Weights of a small transformer language model: 77.2M parameters.
MLP neurons of a small language model. Each row is named by its layer, matrix (down: output weights) and neuron, and shows model dimensions 416-543. Each number is 128 + 24 x the weight over its row's rms, rounded and kept within 0 to 255.
After each neuron's rows, "raises" lists the tokens whose logits its output raises most directly, leaving later layers aside.

L7.down163 [140 129 122 118 117 133 113  99 119 122 133 128 154 114 104 140 100 130 119 149 113 146 117  98  82 105 164 150 130 183 146 104 110 167 159 155 135 120 147  87 148 118 134 111 123 124  99  99 127 120 124 170 134 149 141 145 167  92 166 136 111 106 146  80 116  92 201 135 126 161 145 155 107 144 112 125 155 118 120 108 159 138 148 175 151 152 141 177  87 141 100 138 138 122 125 117 128 114 136 136 138 123 116 151 114 117 148 131 124 130  94 162 116 113 162 149 115 146 185  83 142  86 133 153  83 158 145 132]
raises: " constituency", " election", " Assembly", " elections", " vote"

L7.down1808 [120 113 131 149 150 120 153 110 154 153 104 111 143 128 112 132 114 149 139 109 110 110 115 113 163 133 141 143 128 162  96 100  98 134 102 152 139 152 139 113 160 107 117  87  86 176 115  94 104 126 190 171 135 140 114 122 165 131  58 115 124 106 124 127 111 102 159 142 114  85 125 100 109 130 148 146 135  86 126 127 128 132 141 127 128 145 130 133 106 157 140 117 141  93 155 106 111  80 129 126  98 152  89 131 101  99 126 120 134 170 132 126  87 141 130 133 135  84 121 169 132 136 108 116 119 135 124 112]
raises: "see", "both", "ed", "ive", "\n"

L7.down646 [148 149 147  96 152 129 135 141 127 151 117  90 108 133 130 124  87 118 142 127 140 157  89 136 126 127  95 124 131 109 139 159 158 134  98 132 110 124 136  94  87 157 143 162 101  78 110 124 130 126 152 135  69 114 129 166 139 109 117  92 116 119 150 126 127 142 121  94 105 142  73 124 103 141  96 112 179 158 113 143 132 134 115 109  91 125  91 105 156 108 140 141  94 155  86 109 156 113 116 126 120 152  98 129 125 123 156 125 117 131 140 124 122 118 138 142 137 120 115 118 109 169 182 134 112 116  98 104]
raises: " into", " down", "have", "ze", " up"

L7.down515 [117 124 110 142 117 121 123 118 165 113 142 146 124  99 125 146 125 154 136 177  85 101 114 108 116 122  75 182 133 134 121 125  99 125 195  93 166 128 113 139 102 116 112 131 137 110 127 169 157 103 122  87 158 107  95 146 136 117 128 107 104 129 133 161 134 127 117 127 105 154 114 110 144 119  88 150  99 120 162 136 100 134 114  67 136 100 128  83 143 134 113 165 141 146 122 110 159 100 148 109 128 124 123  92 108 155  99 145 188 116 167 122 116 116 137 112 109  99 155  98  80 107 125 106 108  96 100 168]
raises: "abili", "ifolius", "ifolia", "if", "icus"

L7.down587 [ 87 167 102 116 135 143 112 129 137 138 145 115 131 151 157 121 152 128 130 156 119 153 118 137 112 109 102 134 156 141  79 168 108 162 143 102 139 135 116  94 121 117 133 128 159  75 123 168 161 166 127 145 144 112 126  86 148 152 150 139 154 153 113 147 137 147 117 103  90  85 142 143 135 137 141  62 139 137 112 153 159 118 160 157 137 129 115 149 149 144 108 157 153 115 146 141 103 126  79 146 143 141 135 119 101 116 117 150 135 124 143  93 188  96 121 151 139 101 130 156 108 154 128 103  95 134 148 167]
raises: " returns", " amounts", " reaches", " becomes", " was"

L7.down1999 [103 118 122 103 132 153 121 107  92 153 129 103 111 170 123 175 123 112 136 132 162  74 144 128 108 120 136 118 128 121 112 140 129 136 121 139 161 110 126 110 139 133 119 107 111 123 141 102 120 123 176 109 112 126 109 131  88 183 115 145 122 165 116 137 172 145 144 144 142 133 137 135 145 167 147 126 121 142 135 116 115 103  92 142 146 127  86 127  95 119 122 116 102 111 111 108 124  91 118 147 115 120 162 142 123 128  85 112 121 107 110 148 177 164 144 129 145 133 174 136 154 175 100 151 156  74 101 153]
raises: " for", "For", " For", "hra", "for"

L7.down1940 [116  98  96 147 145 120 127 115  85 183  75 129 128 157 149 161 144 154 113  90 157 127 130 146 164 152 141 156 121 145 122 158 133 124 122 114 128 140 133 155 172 100 149 112  80 115 118  90 106 116 112  82 108 126 126 137 151 138 137 142 112 121  93 142 130 119 126  85 143 140 143 131  97 110 132 163 154 136  93 152 130 160 128 140 122 126 118 126 131 190 166 131 160 100 126 129 158  72 126  97 121 105 133 140 118 126 136 151 148 137 135 128 139 130 150 125 101 121 129 149 151 113 146 166  99 140 124 184]
raises: "IT", "AR", "LA", "EA", "AD"

L7.down1820 [110 131 130 110 185 142 110 131 124 167 148 121  84 147 138 112 151 127 150 124 147 145 141 130 155  65 107 151  59 181 164 185 163  97 135 126 127 110  94 161 115 129 129  92 118  99 120  94 161 120 130 166 149 110 135 122 117 100 175 136  98 112 136 141  63 128 126 134 132 128 168  60 151 129 120 148 113 168 139 128 108 106 129 117 163 114 129 149 117 131 155 164 146 158 112 123 111 129  98 145 122 107 129 127 112 107 135 115  79 116 134 125 128 116 164 101 126 125 103 100 108 147 128 153 131 140 171  85]
raises: "ating", "ing", "ake", "ody", "ed"

L7.down1750 [138 143 114 153 140  84  69 162 158 159 124 124 131 106 132 132  95 146 114 167 170 102 130  97 110 123 105 122 144  95  54 130 139 151  76  96 171 107 105 105 108 139 129 122 150 164 142 111 102 143 134 115 119 132 152 195 123 103 137 125 136 136 172 106 141  87 137 114 108 131  99 101 117 130 155 173 184 152 168 145 123  86 136 118 126 177 152 120 131 148 176 144 143 133 129  90  85 140 140 105  88 142 148 106 140 130 165 137 129 158  95 165 109 107 124 124 107 152 167 141 141 137 159 127 146 132 124 156]
raises: "on", "ong", "ot", "ob", "ote"

L7.down1500 [133 129 138  97 109 146 100 103 140 160 138 161 138 136 215 130 101 179  97 116  95 148 114 141  74 143 114 109 100 167 126 149 152 143 114 100 164 165 116 149 141 148  81 146 138 114 150 125 146 135 119 127 128 163 133 115  81  79 108 122  99 138 172 130  88 169 132 121 132 144 119 136  77  87 132 161 113 154 148 118 142 129  81  89 115 143 122 126 131 110 134 144  99 148 119 150 127 190 119 105 134 142 112 137 159 140 151 125 153 125 131 124 107 128 103  93 148 144 132 101 150 110  99 162 158 101 108 139]
raises: ":", "):", ":13", ":23", ":04"